From a checkpoint of a small transformer trained on Wikipedia.
Size: width 320, 5 heads of 64 (1 for keys and values).
Training: a variant of Muon for these matrices, 6865 steps.
MLP neurons of a small language model. Each row is named by its layer, matrix (gate and up: input weights) and neuron, and shows model dimensions 64-191. Each number is 200 + 20 x the weight over its row's rms, rounded and kept within 0 to 999. A neuron's up and down rows have the sign that makes its largest values positive.
After each neuron's rows, "fires on" lists the tokens most often at its 100 highest values on Wikipedia text that the model never trained on. A number after a token or word is its count.

L12.gate846,223,218,187,197,191,207,204,220,178,210,201,206,215,187,200,200,200,230,177,157,205,153,237,213,213,166,197,205,210,185,223,166,188,210,227,205,197,217,205,177,203,179,199,222,164,164,195,189,169,186,221,216,220,216,179,217,202,199,192,232,191,244,194,189,229,222,185,187,186,187,223,190,211,179,198,237,180,214,206,203,177,224,197,205,210,223,214,227,188,203,219,224,201,162,199,193,208,192,228,219,212,185,158,205,202,183,208,210,252,246,194,189,177,188,196,236,219,212,176,243,204,206,198,199,176,184,197,195
L12.up846,177,205,185,189,233,217,205,216,196,244,197,214,237,192,198,210,199,210,221,207,191,159,201,248,191,208,144,181,190,213,158,210,216,191,201,191,183,222,206,188,230,178,194,195,211,166,161,190,189,225,185,188,204,212,213,222,180,210,193,202,206,231,201,188,212,206,184,218,193,185,191,188,186,209,142,236,202,191,173,220,217,211,202,145,227,219,191,202,229,202,174,195,227,165,198,155,199,213,211,201,198,159,234,215,214,206,197,197,224,209,198,204,257,192,183,223,220,219,161,221,186,170,193,151,190,178,224,189
fires on: " B" 49, "B" 21, "n" 7, "o" 5, " Ba" 5

L4.gate87,200,174,228,194,206,200,190,190,189,182,223,189,162,198,200,237,205,179,193,197,188,209,233,198,180,222,197,197,209,239,195,172,216,196,217,186,222,194,182,213,205,267,229,177,170,178,200,217,174,184,191,197,171,185,200,171,218,185,179,182,194,208,200,191,214,190,217,184,191,200,218,181,240,225,177,237,209,208,185,201,171,226,193,227,226,211,215,219,230,206,218,219,164,211,201,218,205,171,173,187,219,213,246,198,188,232,177,157,176,197,219,200,205,207,176,219,197,235,191,218,238,200,179,247,237,200,202,211
L4.up87,180,215,195,195,187,187,172,200,211,234,196,198,216,174,194,188,186,208,228,186,189,190,179,215,172,189,212,190,200,192,204,200,212,207,228,190,190,194,171,219,210,207,176,197,190,208,241,199,196,201,178,195,200,212,219,184,222,208,205,209,214,190,237,180,179,192,193,216,176,168,192,223,205,187,190,213,213,176,183,223,187,181,212,167,192,263,194,214,205,199,191,216,212,199,219,214,212,214,164,179,210,215,172,185,202,184,206,213,165,223,223,181,185,208,203,183,215,180,193,192,199,195,211,186,209,191,209,218
fires on: "ri" 37, "ment" 11, "al" 11, "ci" 4, "s" 4

L8.gate490,192,162,225,184,188,214,218,196,222,235,213,219,193,189,213,222,203,194,181,177,175,176,215,210,192,161,222,157,238,211,218,197,203,192,220,202,211,217,196,207,213,235,256,221,203,205,215,207,218,219,198,228,233,211,212,200,186,233,195,208,185,189,171,234,178,203,189,216,210,192,207,192,225,199,176,182,181,192,196,189,204,231,207,229,172,217,175,233,190,201,199,174,182,183,233,209,170,191,225,176,178,176,221,225,217,156,174,206,223,153,165,190,164,206,208,177,177,190,189,224,208,190,179,208,205,214,214,228
L8.up490,221,199,180,233,211,207,158,197,187,170,238,197,208,231,226,212,185,202,168,201,200,238,180,185,194,208,197,229,213,261,206,170,180,216,193,217,206,179,191,184,212,199,222,197,204,219,208,204,217,241,198,215,177,207,209,236,199,196,225,199,232,209,195,185,208,234,212,208,184,218,218,160,246,240,195,203,209,232,203,188,174,168,180,202,172,212,177,194,213,212,168,197,204,206,202,157,217,170,182,218,209,194,209,228,230,215,218,184,193,210,214,191,219,222,179,193,183,231,217,180,176,233,221,188,219,231,206,231
fires on: "s" 25, "ing" 16, " of" 11, "ed" 8, "ring" 6, "d" 4

L9.gate250,192,233,229,203,212,193,225,230,216,190,143,215,215,178,163,171,217,182,211,182,174,186,197,184,211,151,207,169,168,202,217,226,201,185,205,162,206,153,207,220,180,207,213,215,179,173,199,208,217,185,244,217,193,192,213,223,178,224,180,197,174,206,221,198,190,172,204,191,225,210,179,211,174,169,189,198,195,197,188,199,184,178,201,198,204,184,198,239,202,198,211,225,187,192,202,232,231,205,202,195,211,170,201,217,226,205,176,211,184,209,181,184,205,183,185,164,193,210,215,165,209,227,204,223,182,207,202,219
L9.up250,163,195,190,187,189,205,187,187,206,200,203,218,176,187,208,196,176,171,175,214,228,202,211,208,228,169,213,198,198,207,174,201,172,150,233,211,203,192,183,157,169,201,202,188,172,194,189,210,209,198,182,218,188,205,193,236,211,204,224,212,172,188,211,183,206,221,208,190,232,220,210,173,158,199,193,190,166,201,201,226,164,216,195,189,190,179,175,250,174,189,203,199,182,179,180,194,219,172,181,193,206,200,191,179,203,214,219,172,210,204,182,171,216,174,160,201,188,232,181,211,199,177,200,206,185,220,198,211
fires on: "s" 43, "%" 6, "S" 5, "k" 4

L3.gate76,188,186,214,217,181,187,196,188,168,226,170,213,204,193,204,203,172,223,189,196,173,172,199,202,187,168,195,224,200,205,201,187,219,223,222,166,229,245,192,171,222,183,187,172,186,196,185,175,177,223,191,242,204,198,210,205,179,207,210,211,193,235,209,180,216,231,200,194,214,186,218,206,191,221,178,214,220,226,202,215,196,212,222,226,196,193,208,213,245,193,171,180,166,177,191,207,208,211,236,172,261,220,208,211,210,196,161,205,230,195,236,192,216,193,234,174,226,220,215,226,184,185,198,215,197,192,204,157
L3.up76,215,236,223,188,208,214,195,210,198,210,217,177,183,244,219,199,201,202,243,210,206,204,220,180,204,171,198,167,164,208,187,230,183,197,164,201,180,193,231,227,181,190,200,221,211,200,226,205,217,243,228,199,231,210,194,192,188,230,210,192,199,205,212,207,174,203,241,208,202,182,208,209,193,172,164,212,208,220,174,199,213,187,215,189,206,216,194,226,213,232,220,205,230,233,195,222,221,182,178,207,150,238,203,198,215,197,234,188,168,232,204,200,207,204,216,198,205,211,168,230,245,200,198,202,220,220,210,199
fires on: "le" 78, "n" 5, "ar" 4, "b" 4

L9.gate835,180,187,207,197,222,203,212,184,183,233,238,207,166,167,201,188,185,188,165,196,206,202,206,232,214,189,213,222,214,279,213,183,204,197,184,231,193,185,180,195,201,219,205,227,215,190,219,240,224,198,176,183,184,203,231,216,206,211,188,207,219,192,207,211,212,198,239,198,183,189,214,207,204,205,207,177,206,239,197,213,197,199,218,188,183,211,230,177,193,202,219,179,168,175,186,233,200,214,213,209,236,153,178,222,184,221,218,219,216,208,203,187,194,189,236,161,214,214,163,193,214,221,214,200,193,213,194,216
L9.up835,182,208,181,195,184,191,170,195,213,209,169,198,188,228,243,170,191,219,195,234,186,201,217,202,215,227,183,199,206,209,226,169,206,217,197,249,159,162,204,187,222,223,197,211,204,200,181,234,207,208,221,219,194,207,197,180,232,216,221,183,202,166,215,225,171,196,198,219,195,201,225,181,211,166,208,193,225,202,217,200,191,200,219,208,243,224,184,198,193,224,186,212,215,175,202,231,216,177,201,233,237,189,225,195,187,199,209,217,213,215,254,174,179,212,215,193,232,208,244,199,186,206,160,175,200,204,204,194
fires on: "\n" 62, "ly" 4, "tic" 4, "ular" 4

L4.gate803,230,171,208,197,223,178,206,169,207,213,198,163,194,220,182,196,233,193,216,187,209,223,198,206,212,212,213,205,219,203,209,163,226,218,214,183,180,208,206,177,176,189,166,210,191,194,219,166,188,240,233,203,254,202,237,204,215,168,212,178,213,218,189,207,211,218,224,193,171,186,188,222,200,197,213,221,203,170,215,198,170,202,197,221,174,216,220,215,236,187,174,212,199,221,214,182,212,204,208,231,184,200,211,231,196,209,187,191,205,201,175,192,181,222,209,222,189,213,202,238,207,200,191,182,193,206,197,213
L4.up803,201,165,194,188,189,191,213,216,239,185,201,232,173,201,177,205,204,192,213,170,185,183,186,169,255,188,152,179,225,173,209,164,204,198,221,179,178,225,189,184,188,177,226,204,203,213,199,224,237,213,236,160,225,160,236,188,215,211,211,191,212,208,185,198,188,218,209,176,209,197,209,179,234,208,204,209,203,181,232,186,225,194,187,177,157,212,201,232,238,215,190,187,162,178,202,208,208,193,188,207,222,207,198,208,205,211,195,193,200,197,203,189,179,202,177,199,152,190,204,219,238,242,194,217,214,214,234,207
fires on: "on" 31, ":" 12, "°" 8, "n" 7, "′" 7

L7.gate714,222,233,235,145,168,184,230,200,164,198,174,174,162,200,185,221,177,197,229,182,220,192,202,157,187,195,184,228,179,209,214,228,231,191,155,208,193,215,251,220,239,223,178,212,202,204,180,245,170,206,207,205,188,166,220,200,181,192,202,217,186,176,241,206,191,175,220,181,191,202,217,204,215,228,169,199,238,204,217,177,213,172,200,218,227,197,193,191,194,172,195,152,216,188,202,214,222,219,181,209,212,176,201,220,203,190,205,179,217,222,184,217,171,183,212,220,183,180,213,225,190,165,208,199,185,181,219,198
L7.up714,221,210,231,192,213,158,215,191,215,197,167,198,228,193,211,190,180,185,227,198,222,177,189,178,211,184,187,209,193,215,211,201,224,194,240,190,205,223,208,205,232,230,169,182,191,212,195,202,168,207,226,237,199,201,208,231,164,176,227,203,208,195,238,211,193,188,213,180,195,160,197,191,215,186,184,183,146,222,187,187,211,203,197,176,155,219,161,183,194,180,209,190,208,210,177,220,172,175,221,243,199,186,231,180,181,164,179,202,179,170,188,190,171,155,207,215,224,211,206,175,174,224,209,176,204,201,245,190
fires on: "or" 22, "re" 12, "ir" 10, "har" 8, "er" 8, "el" 7

L4.gate445,183,173,203,217,233,202,218,182,220,191,219,185,214,217,212,200,204,202,199,203,183,154,203,184,196,212,221,197,191,207,189,204,206,209,182,193,217,207,156,198,165,238,205,228,229,223,182,174,225,191,209,179,178,205,195,187,177,186,211,227,218,184,198,190,203,175,195,206,214,213,239,197,212,190,224,161,208,194,222,190,229,216,186,153,201,223,217,220,190,214,200,219,167,227,183,187,200,205,184,203,204,193,196,211,213,216,200,183,180,194,196,229,200,214,192,217,191,207,215,196,193,208,230,217,223,220,181,166
L4.up445,210,184,199,194,187,200,185,191,196,193,183,209,172,190,219,210,179,263,185,176,197,217,180,241,218,182,216,199,219,196,179,204,204,235,189,175,194,193,160,227,208,194,194,203,203,207,158,228,254,202,159,207,175,183,208,210,189,199,193,200,211,192,172,189,166,232,185,198,245,198,174,188,197,239,199,220,249,230,192,152,210,168,187,191,188,222,186,189,213,206,228,195,177,206,204,208,172,212,208,222,172,179,205,232,157,194,173,218,185,203,196,189,206,203,244,227,188,177,179,180,205,171,234,209,201,188,200,194
fires on: " in" 36, "in" 24, " as" 11, "out" 9, " In" 6

L12.gate260,204,159,204,209,225,230,194,204,223,200,216,218,198,174,214,198,198,198,178,207,227,234,199,185,196,187,211,173,186,188,187,186,191,215,225,195,178,184,182,231,195,219,234,153,186,182,173,179,179,209,169,187,206,195,183,197,211,236,209,214,182,204,218,220,212,190,191,201,182,212,176,212,188,229,215,182,183,177,192,227,186,163,210,185,201,169,217,177,256,200,243,201,188,197,202,220,208,207,208,205,200,233,223,159,180,177,192,184,194,212,207,217,189,249,195,213,206,168,225,193,195,235,206,212,243,217,223,200
L12.up260,228,239,202,192,181,179,201,192,204,224,197,217,197,208,231,200,188,212,218,170,215,232,197,201,202,192,207,188,217,175,218,199,191,223,221,216,190,200,242,230,201,197,187,244,229,195,176,213,189,165,202,198,198,202,167,226,202,170,242,212,189,224,188,242,191,182,170,193,208,234,180,177,172,199,196,184,197,209,179,193,228,196,220,196,200,216,194,181,215,193,204,203,200,222,189,177,186,214,207,212,219,188,196,187,190,181,185,155,210,208,193,210,213,223,200,191,221,211,200,207,210,182,230,201,234,205,196,184
fires on: " Y" 19, " Hu" 10, " Li" 10, "y" 7, " Z" 6, " L" 5

L5.gate54,206,158,241,198,179,188,186,178,186,233,198,194,206,209,190,222,214,189,183,200,215,197,178,237,170,166,184,172,171,204,207,191,168,185,212,219,225,208,184,203,196,171,214,186,190,190,195,225,227,213,172,198,213,195,168,175,181,203,192,190,191,226,197,218,186,223,179,204,212,175,187,228,182,211,236,178,183,196,211,174,205,182,193,205,232,214,214,187,188,204,196,211,167,218,187,206,182,198,198,208,207,237,227,174,211,160,211,225,218,223,203,200,218,192,211,193,214,179,194,214,200,174,169,204,207,219,221,210
L5.up54,222,228,186,194,164,209,160,215,194,192,180,172,184,187,231,194,205,187,192,197,206,193,176,204,168,179,210,185,189,209,177,180,202,159,196,224,201,201,230,194,185,220,224,184,209,211,192,220,229,214,210,170,226,204,199,162,196,198,208,211,225,198,240,187,214,196,241,204,165,195,208,179,229,217,190,186,196,219,208,196,212,181,229,189,174,233,201,161,191,194,179,169,232,190,184,188,224,175,168,199,255,203,184,203,193,175,227,226,188,190,227,196,243,183,191,226,181,195,176,208,209,212,160,234,207,224,252,204
fires on: "s" 34, "ed" 6, "ant" 5, "y" 5, " return" 5

L8.gate584,199,203,230,205,177,232,195,194,191,195,210,213,224,215,201,216,194,180,197,202,187,181,209,191,188,220,196,176,214,214,200,226,166,186,212,191,200,197,206,192,213,210,214,206,229,190,208,162,186,194,264,216,194,197,211,225,194,204,212,229,227,214,184,189,193,222,209,201,191,209,200,191,236,226,192,258,215,197,206,228,212,211,234,219,191,211,226,220,228,205,233,197,172,212,208,226,207,211,204,224,199,244,191,202,171,207,190,209,210,212,177,185,249,158,171,202,200,241,197,201,206,210,210,185,208,208,195,211
L8.up584,182,206,199,212,182,215,156,205,204,228,201,196,180,195,189,208,240,192,199,174,214,223,171,149,196,198,190,184,168,193,171,207,197,219,200,187,189,215,199,184,186,199,183,211,184,209,195,202,208,203,186,205,209,223,202,209,197,199,185,184,218,187,228,194,204,206,243,188,185,199,219,206,204,216,165,200,205,207,207,195,179,214,222,225,187,235,213,189,213,205,200,197,209,168,255,245,227,201,199,189,216,190,217,221,188,216,206,190,213,220,174,215,166,175,191,196,197,202,225,175,214,194,197,187,182,200,198,209
fires on: "s" 26, "ed" 15, "ra" 8, "e" 8, "al" 5, "ation" 5

L10.gate445,193,203,163,195,185,202,187,175,210,217,197,201,193,185,230,184,221,224,197,182,219,217,190,193,215,213,193,195,203,186,204,191,199,207,175,184,210,179,201,174,188,233,231,205,188,188,179,196,186,220,211,234,192,167,208,198,213,241,199,197,196,174,170,206,191,187,215,191,226,218,223,189,210,217,182,211,173,205,200,189,206,208,183,178,177,165,199,189,178,189,215,188,213,207,186,165,238,192,145,219,179,180,210,198,232,190,179,209,208,188,145,195,199,215,207,199,203,159,228,217,182,201,161,209,198,190,171,214
L10.up445,219,194,195,174,226,200,183,195,216,220,214,206,199,194,193,206,197,192,203,200,230,204,152,214,223,192,230,202,196,202,204,203,228,225,247,232,200,215,197,161,179,187,202,208,165,203,219,174,188,176,195,152,186,217,224,193,229,177,176,195,182,241,173,199,185,213,194,173,200,196,216,189,203,234,205,198,217,212,195,199,211,243,226,185,232,174,166,189,174,214,223,253,162,225,178,194,181,178,211,207,201,176,160,203,199,194,204,221,203,214,202,196,215,213,226,207,243,222,205,236,177,195,226,176,199,194,190,207
fires on: " had" 63, " have" 18, " has" 6, " having" 4

L12.gate372,192,214,217,216,168,195,225,195,227,194,194,191,236,215,204,234,211,205,236,196,200,231,216,210,196,177,217,210,193,191,218,205,198,187,209,162,191,160,221,207,180,158,193,207,193,184,178,201,229,200,187,224,202,214,216,199,206,210,189,216,223,196,211,213,216,208,201,206,180,155,250,208,208,183,196,230,193,229,192,213,181,202,179,191,208,199,182,231,215,184,205,205,168,187,211,207,216,191,195,210,230,229,150,201,170,210,205,184,210,180,160,172,217,237,206,198,206,164,212,229,195,174,190,197,174,205,196,200
L12.up372,199,198,212,197,212,201,189,244,203,246,216,196,249,241,213,229,190,199,207,207,210,193,206,233,219,209,197,185,172,192,197,227,215,174,201,180,187,206,216,208,229,162,202,196,215,258,152,240,220,193,184,196,182,195,207,228,212,167,198,209,201,171,225,193,216,201,213,209,186,178,219,196,194,217,189,185,206,201,226,198,183,211,199,174,219,176,204,223,187,195,189,232,228,213,194,217,184,188,223,203,207,206,234,176,186,205,179,217,218,199,180,198,181,202,216,235,202,223,188,237,221,157,218,183,217,198,210,218
fires on: "n" 20, "mmer" 9, "o" 8, " mo" 7, "an" 6, " for" 5

L4.gate1082,203,185,193,215,213,178,207,212,180,193,189,202,214,168,217,196,187,161,211,175,204,223,173,201,211,184,211,210,208,243,202,187,234,189,188,195,204,200,207,204,199,194,215,195,201,195,222,195,200,208,199,223,183,189,170,196,224,206,200,179,195,213,191,215,180,202,199,218,204,176,234,206,206,174,210,219,198,190,188,202,174,216,209,190,200,205,160,204,205,210,189,217,220,237,219,210,188,202,197,241,176,193,188,185,204,224,183,198,147,199,178,184,178,213,235,203,204,162,236,192,203,231,219,201,231,211,194,198
L4.up1082,229,198,209,216,194,193,212,179,213,212,179,197,184,190,180,187,201,199,209,183,177,201,206,206,194,201,195,162,201,205,198,190,218,193,195,186,176,212,196,234,205,183,152,206,196,182,241,166,233,212,159,191,193,225,208,157,203,193,218,201,209,185,222,196,192,204,165,223,223,189,212,211,190,215,162,204,229,179,188,208,220,173,190,188,202,204,218,194,208,208,239,190,228,140,208,197,174,192,203,175,203,194,202,175,170,161,190,212,168,165,183,199,198,200,187,180,205,215,211,226,211,144,214,175,194,192,181,238
fires on: "s" 29, "al" 10, "th" 8, "k" 7, "t" 7, "ult" 5

L5.gate489,194,192,153,185,232,149,209,202,218,188,194,205,239,198,168,224,183,198,213,210,177,203,158,212,191,197,184,239,201,198,179,183,194,220,207,178,194,201,195,209,193,208,219,195,188,168,159,213,209,183,189,212,198,177,199,216,199,218,202,209,213,177,176,232,172,206,232,218,188,149,212,207,198,177,213,190,204,180,207,215,202,192,229,201,241,185,183,192,193,235,158,217,226,196,231,184,203,229,197,198,207,183,203,210,174,227,187,208,174,213,192,196,210,195,181,185,201,191,197,146,198,208,233,211,197,194,162,196
L5.up489,195,205,216,220,200,192,206,215,213,182,207,178,202,176,155,176,192,195,203,227,214,205,177,178,179,192,169,185,179,168,218,180,174,199,232,187,242,182,184,235,205,211,194,212,211,192,188,207,210,194,189,152,192,182,210,174,196,235,195,199,206,196,205,246,214,250,143,191,218,170,180,236,203,170,193,194,201,210,209,178,225,243,227,176,188,233,204,215,179,201,213,191,215,219,186,179,204,215,174,209,208,190,217,196,191,228,203,194,179,236,209,203,213,177,184,186,162,180,185,201,216,211,188,196,198,190,201,181
fires on: "p" 15, "il" 12, "ine" 11, "ir" 8, "Z" 7, "st" 6

L3.gate761,190,205,176,192,181,170,203,222,176,219,171,211,192,184,181,162,156,232,205,202,208,208,206,200,211,197,218,171,199,235,217,239,235,200,164,176,219,206,217,188,236,204,210,155,213,245,238,200,219,208,177,176,212,181,205,204,181,189,144,213,197,215,216,196,180,198,218,192,205,183,184,206,215,203,176,215,211,185,177,184,219,208,186,211,202,175,196,212,204,173,212,176,170,170,226,206,197,238,237,238,207,176,201,219,229,163,226,203,171,198,217,181,163,221,173,227,236,179,188,190,192,240,206,234,224,203,219,199
L3.up761,197,172,229,181,231,193,212,187,238,193,219,178,219,228,143,171,217,195,207,208,189,140,190,185,174,210,247,207,174,190,200,196,188,182,175,167,169,191,167,208,164,213,182,207,157,205,226,200,166,175,211,218,201,181,204,157,190,201,220,175,187,175,220,217,187,205,179,165,181,217,183,221,200,180,180,214,216,190,240,197,185,201,223,169,178,218,169,162,244,187,202,216,181,225,184,202,212,187,199,219,202,204,228,183,186,208,199,207,168,239,184,229,190,219,217,190,237,182,219,157,211,178,220,183,152,227,213,192
fires on: "or" 48, "l" 15, "x" 7, "re" 6, "c" 6

L8.gate59,214,196,204,209,203,194,209,206,174,188,213,211,163,215,218,181,244,195,185,172,206,217,191,188,224,207,199,199,222,207,185,228,202,164,161,198,196,171,211,215,214,230,218,201,222,208,245,213,191,201,199,198,208,196,218,240,199,210,171,226,236,252,196,207,213,205,182,214,186,188,221,196,210,186,219,207,195,212,184,221,248,175,192,186,201,226,225,215,211,177,213,195,216,141,198,206,184,176,237,206,166,181,219,218,213,201,202,212,223,196,215,198,177,210,179,189,203,180,213,209,214,210,205,223,202,224,196,201
L8.up59,176,167,174,184,169,190,180,185,186,206,206,208,160,196,206,222,194,196,213,173,188,201,175,185,214,245,190,184,175,214,218,175,209,181,185,197,152,193,174,184,211,232,182,190,193,209,228,228,188,181,216,205,229,193,185,220,196,206,209,180,225,208,230,201,224,191,183,188,194,171,156,191,203,153,220,225,217,214,188,187,226,206,189,170,258,214,191,182,203,222,208,201,201,167,204,174,235,197,222,212,187,181,178,198,233,190,177,191,234,228,236,207,198,174,199,196,201,195,176,213,208,171,191,201,214,254,196,212
fires on: ":" 43, "\n" 9, " of" 6, "d" 5, "her" 4, "ly" 4

L9.gate1038,180,205,204,223,170,186,215,203,242,173,220,191,231,210,184,182,199,229,170,193,219,178,208,219,210,217,244,235,173,211,190,195,172,174,201,232,215,205,179,156,205,231,193,194,170,177,196,189,243,245,181,238,200,203,226,186,206,210,197,188,192,206,211,190,216,183,213,229,200,163,193,194,211,202,204,189,210,223,203,241,203,221,195,220,205,192,187,196,191,181,197,224,188,232,180,216,179,169,164,201,214,217,196,196,186,201,242,209,204,214,197,233,217,219,227,201,229,183,175,219,210,226,207,214,189,212,197,160
L9.up1038,185,192,192,169,185,217,213,208,203,177,200,162,213,210,188,161,223,186,182,226,184,224,212,203,171,204,190,181,236,216,194,222,174,200,202,227,223,206,194,204,183,210,184,191,183,224,207,216,212,219,202,213,220,222,219,216,166,183,183,189,190,230,173,198,192,212,228,228,239,161,213,195,219,215,190,233,184,181,173,165,206,183,199,210,193,184,150,225,217,218,222,199,214,201,206,227,255,159,212,166,209,230,219,205,165,219,221,205,219,195,188,183,174,190,199,206,234,167,190,242,202,197,179,208,229,206,220,234
fires on: " Du" 24, " Bu" 24, "bu" 17, "il" 13, " Wal" 6, "lin" 4

L5.gate1058,226,215,244,175,161,202,192,234,193,209,192,219,223,199,169,196,191,218,222,187,196,232,182,201,188,211,212,199,182,216,205,214,203,196,226,214,205,201,197,209,172,173,228,200,226,166,187,211,214,202,189,169,189,219,190,208,180,180,205,206,204,193,189,222,203,194,206,186,189,192,203,205,161,174,234,188,192,221,173,214,182,198,206,173,210,216,173,178,198,205,175,218,203,220,220,192,240,203,205,200,243,186,190,177,224,211,171,196,168,163,223,177,192,202,210,195,180,191,224,195,219,221,212,201,185,177,180,189
L5.up1058,201,234,208,189,192,196,197,203,199,179,188,225,188,196,201,188,183,224,231,175,162,214,209,209,214,213,215,240,213,194,185,220,199,232,217,190,192,188,179,212,187,222,248,215,193,201,172,188,188,213,173,187,182,199,176,233,198,214,197,209,203,217,211,229,223,213,246,193,198,210,192,217,184,228,213,177,195,210,205,212,186,206,206,207,172,202,197,194,176,225,208,167,178,234,209,208,198,190,192,172,194,201,208,188,182,211,210,182,207,213,203,172,196,255,199,206,178,188,197,209,160,188,197,150,214,220,198,216
fires on: "u" 21, "M" 15, "T" 7, "f" 7, "se" 6, "ran" 5

L7.gate755,193,204,213,225,184,176,196,213,204,192,186,226,192,199,241,178,198,225,199,195,207,211,205,216,170,196,238,207,198,201,215,194,244,173,216,221,185,192,214,198,200,191,171,191,209,200,198,191,198,217,218,215,239,203,218,210,193,214,192,186,224,171,178,173,249,190,201,183,213,142,229,207,204,199,191,193,189,176,195,224,214,190,185,219,159,201,162,185,212,189,172,187,211,194,217,206,193,162,222,217,225,215,171,197,172,199,195,227,181,190,207,220,222,214,220,199,186,216,202,193,221,190,238,197,190,214,218,214
L7.up755,171,210,222,244,218,187,221,185,200,218,223,185,145,185,214,181,238,196,195,192,206,190,211,180,212,178,188,198,220,182,151,223,211,212,186,213,191,218,187,190,223,204,177,186,205,206,184,195,175,177,220,187,191,232,212,167,191,240,206,165,237,191,204,236,217,217,207,214,209,182,210,205,212,191,230,203,169,220,199,186,241,183,203,216,164,187,167,229,231,234,196,197,243,156,243,238,182,169,201,166,190,212,210,204,209,220,226,182,196,188,234,178,180,194,198,198,186,180,223,213,209,224,188,213,213,217,225,201
fires on: "°" 21, "′" 12, "″" 8, " Go" 8, " E" 6, "ly" 4

L12.gate611,245,203,210,192,208,241,181,186,193,207,157,188,201,184,192,216,201,217,196,186,245,188,183,202,207,176,182,197,201,178,184,195,210,216,214,162,230,183,218,196,206,173,210,217,139,196,221,215,182,210,171,188,197,176,189,217,227,198,208,196,182,204,177,230,202,237,208,230,211,190,232,211,216,228,225,195,144,195,211,235,212,212,205,172,195,207,207,200,202,224,223,205,195,179,194,213,216,187,211,233,223,215,205,222,205,187,149,214,234,205,195,194,189,205,194,177,208,170,209,214,192,216,213,190,189,207,203,225
L12.up611,176,217,173,204,211,223,200,172,177,204,152,163,178,188,227,219,219,173,210,220,182,232,172,197,194,203,197,214,216,199,186,216,186,229,203,162,225,224,211,204,217,199,180,237,221,187,220,233,171,148,218,175,200,176,190,183,201,195,222,194,202,187,224,180,211,185,189,194,190,167,198,194,191,202,193,206,152,247,189,205,205,248,189,156,209,192,232,221,160,188,192,177,213,192,179,184,202,203,195,181,180,244,185,216,168,199,188,216,201,195,160,226,228,166,191,206,199,193,192,207,195,190,193,179,200,164,186,209
fires on: "if" 14, "it" 13, "d" 13, "em" 10, "om" 10, "tor" 9

L8.gate49,205,211,206,209,177,215,203,201,217,205,210,191,224,225,191,200,180,181,201,178,191,186,204,191,216,166,190,180,186,199,223,161,201,205,215,236,220,177,184,172,203,191,204,182,184,181,215,207,240,219,216,206,193,144,191,232,189,237,205,231,173,209,209,188,240,182,153,186,209,236,184,170,194,188,215,164,199,191,252,196,171,201,175,180,207,179,214,186,204,182,193,170,170,181,212,210,203,196,175,228,219,201,176,216,212,167,216,208,214,216,204,201,206,168,216,184,218,192,210,203,210,193,182,213,156,194,222,173
L8.up49,220,191,194,211,212,191,214,185,210,163,194,176,220,182,197,191,188,184,212,187,173,207,191,196,215,207,166,229,211,223,193,229,177,222,200,202,212,166,204,192,217,219,192,163,163,185,186,189,197,218,181,193,204,223,180,229,190,171,223,231,207,190,215,169,215,202,199,215,190,220,201,194,177,207,202,191,205,193,182,194,157,224,196,191,201,200,205,229,190,166,223,199,214,200,191,182,197,226,142,200,162,193,193,172,239,204,215,189,195,168,207,207,216,200,171,190,241,182,159,207,188,190,214,175,198,208,189,171
fires on: "re" 43, "s" 23, "t" 8, " it" 7, "k" 4, " It" 4

L8.gate321,210,210,151,203,197,184,161,180,195,198,206,227,217,192,217,245,213,186,207,199,167,190,233,193,220,222,235,172,180,170,187,216,229,205,180,186,198,164,179,182,205,246,207,218,217,205,175,192,197,214,208,191,210,176,199,217,201,221,204,208,202,191,197,215,179,199,192,199,215,203,225,205,207,187,193,174,241,168,187,185,196,206,220,176,215,245,176,254,222,227,166,190,197,189,178,201,228,203,204,231,215,218,181,223,198,214,214,214,184,198,178,225,195,197,206,192,146,215,174,222,207,210,219,176,196,202,169,194
L8.up321,197,206,187,197,221,221,160,219,174,171,205,201,222,175,213,233,233,186,166,187,213,185,225,234,193,202,208,190,198,197,202,206,213,229,154,222,204,179,174,177,239,241,219,233,210,193,209,208,223,206,202,191,167,210,212,206,193,200,188,207,180,165,218,199,205,203,186,193,206,212,192,201,180,168,166,181,247,205,233,188,198,182,195,238,207,210,183,214,218,249,192,197,192,198,168,241,167,187,195,201,217,214,210,198,178,155,239,169,188,224,211,207,202,201,197,166,170,180,207,220,206,199,200,190,203,207,214,216
fires on: " to" 19, "out" 12, " in" 11, "s" 8, " enter" 8, "n" 8

L4.gate242,227,199,203,183,212,195,185,191,220,186,195,223,228,195,241,167,252,194,204,177,180,189,220,177,207,191,224,189,211,219,202,197,203,232,186,203,232,176,217,196,200,233,165,239,228,213,191,213,232,217,183,190,220,186,199,231,203,191,208,214,173,205,202,191,173,183,209,178,217,185,221,197,202,182,197,215,180,206,188,174,202,246,211,192,218,241,179,188,209,181,204,203,180,157,185,204,207,135,209,183,158,199,201,232,181,184,201,190,196,187,177,155,193,209,221,206,183,165,202,198,211,257,198,165,197,218,182,213
L4.up242,181,174,225,214,209,203,200,218,219,203,172,210,184,193,205,199,204,205,221,182,172,182,184,184,188,185,239,220,207,186,229,219,193,177,207,198,183,213,200,237,207,180,216,201,209,224,200,197,201,198,221,163,178,201,194,226,227,232,211,189,172,176,214,162,211,187,215,222,198,209,226,214,208,193,201,173,215,198,162,184,201,193,214,218,189,196,189,241,171,205,196,199,160,203,209,190,213,219,228,198,171,216,215,178,186,216,191,214,211,193,209,170,208,153,178,188,177,173,223,233,185,223,215,206,180,228,200,180
fires on: "ly" 37, " The" 14, "y" 11, "te" 10, "ual" 4